config.yaml
num_hidden_layers: 14
hidden_size: 640
norm_place: "post"
positions: "learned"
qk_norm: false
attn_scale: 0.0884
tie_word_embeddings: true
init: "normal"
init_std_down: 0.0278
warmup_steps: 200
decay_shape: "pow"
max_seq_len: 1024
doc_mask: true
train_tokens: 900600000
MLP neurons of a small language model. Each row is named by its layer, matrix (down: output weights) and neuron, and shows model dimensions 325-420. Each number is 128 + 24 x the weight over its row's rms, rounded and kept within 0 to 255. Numbers have three digits each.
A block is one neuron, or neurons of one layer that tend to fire together. After each block is what it responds to, as a language model described it from the Wikipedia text at the highest values.

L8.down914:140131162161155155100107111158156134145144147117136155098134140121122146142109075089108120161089220135137137156105117141123160109112139140126154152077099082108102139120161125100124070136069118133100130154162144177115119131137137127109057099097117111099142150136118099135098124082140126132
L8.down1849:102137081114145170119118129166116158164140125101136129184137107152149114121125096122111122133116167136060154181133119143119132097162131115146122091081103150096090098098170154140149159144121135139116165196109113137104120144148127105116116151128099130101127071148086144155088135170132137110
L8.down1957:150100099098088117129132111144177160111133108128141138118080094120134098119095129112082123140143161086164138150145124151138130120160087111099141149142120117119138160089151134099152110134113162078105075119142151116139133117121112089131164100120141144121154167146133118141108077133163133122
L8.down1994:141118168138132126114110105131117108132113074171112128102106101097141098156105096146160086129151108131146136121126117129157127136152102138134169120136155153124120117119108136180177148096105106103110133149190150104120138158098147154133153130095088116124151154098153156133106156157144122129
Description: Commas closing a sentence-initial adverbial clause or phrase before the main subject, e.g. "After her congressional career," "In 2025," "As a result,".

L6.down50:180115100103144113125129128115088140123118111142085139109128085122158160125135114158137127130117104138111125141128137140091106142150141092124145110178115141195119094078151125103159109149140109140118158131114144167129145108135086128120090111123090090144137136122132182170091125129140151111
L6.down188:145121114095126133146101144079091148145115168215152137109125130149100146141141092107178112147153105185118086109092132145121118123134137125153104117106119089135104113140114129153091151094164101147121085099143155112138137170077118119130091115112123117165144101090157138139142171100149152095
L6.down291:104113157120118152081114122190142159105100142157154096132125138120159140123166097147171127143146121113131115137119116125131155114149084125124131118126129124148144164114160107137145164155104146120143136157125127138126097167110127123116092153132143163132117136119122138138162085094136153098
L6.down386:142180128138107114112136122135148151087173142102123135192140185113166129135146139121145148093103113147089086148118147108183130104107127137133142184103097160102163158143141154130114127169166161103104093122156082185158125151141121137135122140180081124144162121110128159132139148097123137106
L6.down401:112158102099146162114139125116131115136080132136066111177114124105129102143118141159123142132157069135133121096143174118131134154144147147086122147090096147142109149134152127082155132140099157125110100126126157131105142155145105152109133137125115129107128149147114151148116123099129096129
L6.down612:127141112100144183143126112121118139135082105109075137112144143128165168148117161119112092100104140135140127124145098082134133142113123161127121098089121131105140109202118157157170187139142129150065116119130141127130151192132177110151115170111156138090136146125171134118148115125124110139
L6.down936:109133151115111132150118156121145163081148114146106111184148145103174178164102127118168151140148119129115159161114099136106088103144105115081130151160175156194119198138139092115155138137152160160143098110134131155115114161112142124115096108134100130139168093121120138124124118135132121140
L6.down1140:139097132149115107129151118099131141134117136097110120129146152116110128098155119126165106143106121097108103113117156128139064088164116160093110152135131080070107132170115082119118144148113100127114106124133125167120137112130124102118092120120113110107150102161148122164145137129140140168
L6.down1256:137153129133112141098130146157145119129117140119128133091157133139105151098144150096129090137096152130135132138136127151164126143148120153120126118127112148172113146134172107117159129092120139128162136124151086117148072131154129103103132147095098117126094100138128123133136136093141127128
L6.down1331:169133134140076102155115120115132104111135124116114107135086139138160111121128126126072125140102120122119122109100156121130117164103122164112114092144129113111158101140113089121121108145165118123173140114144131119100146131138143110122128094084085128157126115108174124119095117114138112146
L6.down1347:115122105148108102154138130170136133128133139126078094136145102122168160115133148161111139126143135113115159140123103101159065107120169089082133138097107102158193143149144117089101096086095088127131126120144134120135122114171105161110119124131089159156115161104106156106098146146097116171
L6.down1634:131144117124150115136121133194130177109103132145105092115134107162070145095130097048167103146127108161120145140085148148138134140101184116138126114107121086112097123138108111131153123109102144131110104138155135120115095116124102109107123117137168113138102121088119109076107138155122114140
L6.down1814:127153123121076142167124119153130151080110105132151109097113154156136139153169156127127119114143121159189127125142114136109088123106136150155102153127164150121138159172113084148075159139099129144136109141151141121171153053134137125155084115114131144104127137105145103116145137161133100149
L6.down1930:095131143096166161150133136117176100110095123118094128102152086160152135171147144125126149113147097148112127134137099125109090138170093114153111115126112088106151163104132171112119115093114136126156084116149151117123147148112146148134094133161180125107156122114165168154177172125154070112
L6.down2417:088139152148106123137131106100104102108177171152066106119155160154103124147130133148153098096126168128115136129105126136140140152085128138133147147150090116108144166128145184164135115134143133141126128086162169138135092146086152128110113164129135143130109105158150150120117125123123138138
L6.down2478:157105090144133109138119097191171136121109134167108083125167151162147090161155126117173118173102113140117122121072131116152133114146149098132087157140147112113104114148138111142162127162149122096124114133140094129126135102129075154128130089114188125140101127143128116153151138166166123163
Description: The comma closing a sentence-opening time or discourse phrase in biographies and histories, as in "In 2011," "However," "According to…," or "During that time,".

L6.down1:091137145106128131146095162148135175156141119157111131094118135119110111149114096149120170140076102091107111115121099123101138134122094166123125158118103124134155145110130105125082117128117090151149141195134099105165145155160112128120108110131122119097110122127148123112133178136164108166
L6.down130:127118087130139129158169130090147153173117132152127123126111103146169179122084120129122110098126151113129108119134141110070117133105115142130113107097103115083133138134106113109143105132130138148115114116183091159175107171111163106129122142134124115129142125097134117132170143150101102103
L6.down354:110114148168105158141152142127129175123126093126080138119107127132128122136166119148096112131133117158109134123137109110120163094101159128100133087120120160109169104137143141090108083104095133117119108154157123116132093125098116153150165089131148158107133147115157109161164132129115106152
L6.down495:093127132171125137162081134139127133140139093095104141126098159129118135167147107093104136104113094195150128100124102105113151099129119131110131096202110142151147110146074151124100112130117136142097182145108186114121152131153121133129145153133126064156152134090118153128139136152167111177
L6.down539:093151143078122105120167109147147171110158140092131077118084157093099131080094148135130129141147144140149121107138084119138139137172169116145139115172139152148162160141122119161087168137120111133133144117134091106156139119136144138120126111167156117102163143142138120117124115109155104165
L6.down541:154177164156116123104110152163123144083121151151072143134120084049151125129151117140128126136138089135143161086130130147130134115153122139165125156101114095129102128109145140131120104112065103082157134095137147119136165111120125111147116151119127141118107136121152133155137139134093131115
L6.down568:143122104132118124139092135181103130109118134129130110140115095115191109108141097109129099110100159120113111156118140173098139122125122114121114156126161127168123153119093071126114128127092128141138130112157125141133063114134118169147155155157118137115168155096120127130095120131139156131
L6.down772:151134149108138111096149133157133118104129131160179170113134130111153112158190183145112117132138104131132148138128178120139089149124145210136118151107094092123178138098187085115139128135120096101141101117083116115149133137137149142096135118123193137110152144057147131107109130173182132091
L6.down1027:073127130115114184116083118129161100149126157118156123133136105113121132097106098155126139102133142157124170153121133156182119113129143133131125113098108111135171091162134120097142153142142102133103130139175121126133111157078156129151123152122085143124111149102148115168148116183153164138
L6.down1101:134127131123121109134143147124125096126152124148104128075103145151127152078088123132112097111124088114105128124136141123138100108111128131151145139108116117160139120146105112137140135166167149133104194108119159110153157122184121129120173110140156118127115104109147160129163101110100108135
L6.down1181:147093115096132145167128131131123119109083092154127144146100118135105164154132142127142163115175121162163146138104118148123143119117169129152116137111144125114132107109164091137163132132114121097105145115128136135156138131119166143138118129143101120097090128105173177090098138128159111130
L6.down1830:098138156122174108107140134128152139161115153095164105129136141119135141156175124090116128124092138119125133131125120166118099123146131125116148114162159109118171128128121123076118083142124115117135188111080105118117145142111146167089170156121150127132143100134160130162118122111194122153
L6.down1894:143134117168114109153133130155143141138154105133171090114134141103143127129156136142161127112134119114124119081172106149127088113103144117118079164169149106107145100143106066106122151115090122115161127097102114129120100140160152134138123128145134105109165107146130143121110142103127086137
L6.down2155:122124175151118143122109114119117140126146121153150116151155161116121113117150124145112112094151162136168134123117139127166131157117133151109145131129134088111112150157117110154091112128165122144120123134110124130128096112166138096122097116144090142136147078158165100149161150152171144087
L6.down2416:114120094093114146114111146115113142084156107153125122129087125100191120118145128119130129131183120136096139132079101134093126124093135078091106164119124120100115156129143146166143157139125135151138109162171122136103118130124144107178162095099083115137134192115138121133096151146142069148
L6.down2482:144124091115141160140095113154138128099139127159144127149086085111133115106154125138106112148124166172117110162041102131140160107115178113154142132155081119109161126134120149083095095175147153133133116150120163119118113134136124151181131140147131149134111137104109140114157159158177128136
Description: Mostly "that" after reporting verbs (said, argues, concluded), plus other complement-taking verbs or their final pieces (According to, en-able, reveal-ed).

L11.down2202:120128132140126133161123171161142147102113100146118143161133135127111165120133150097124126100142154156159141134115146142142096104124119118131140132084063148087138171113099132127111132135134125112095101090114113140140119121111130107111134149138159129148114122146109105133119122135151164131
Description: Commas (sometimes semicolons or "and") ending a fronted subordinate or introductory clause, right before the main clause's subject, e.g. "Since the Moon has no atmosphere," "When reinforcements arrived,".

L8.down92:147156162139132165128122100190102126092125129166124131132090134118152116116135070104107121150155091147167124168123117137155137161098129135165138117155098133128120178085148124138157119140099136146155114120121178121117147117125127097120131099164128149092109133136150163147112099153158108110
L8.down366:119117092130122148200144107111112174118144143113122105128152144116120108105106101138147150085106185126136161135148143147134097142152098125114097109136104133109166123094152104119117118148128097125103105152113140160071150177120133129172165135178137128141124127125119128118097132142130125171
L8.down1714:127147116117137133105149164096163124151160156144118151123119125103149146096138137130154106144143126141114086176133143094115084166099106173102150173117104120116136122129111138139119126111118121124105114103121113107157116119125131127130082168128127150148112114103140141116139133122114138097
L8.down2493:138129147107109134136136128121105122121131144117123136115065173092117124120130139100162108145150151180138113140119147117155123146160122175128129129128162122168162125125133126162089114135097148174098150122105132122109100165104126074136110119112133160118106147106095118159151116166130153120
Description: Final pieces of verbs taking a clause or object (admits, warned that, feeling, complied), mostly in plot summaries and biographies, plus "than" and "as a result".

L11.down28:089114116116133118114084094134145162136157139138097126130134103170115147137139114112095135155126143170122115086122147111125109130132145145153115091136119113123130150133088125090146102160121099156146127103151136085127138133120150123078138060160179151111139107107145113132151124157122119103
Description: Main verbs, or their final word piece, right after a named or pronoun subject in biographical and news narrative, where an object or that-clause follows, such as named, called, quit, tie-d, announced that.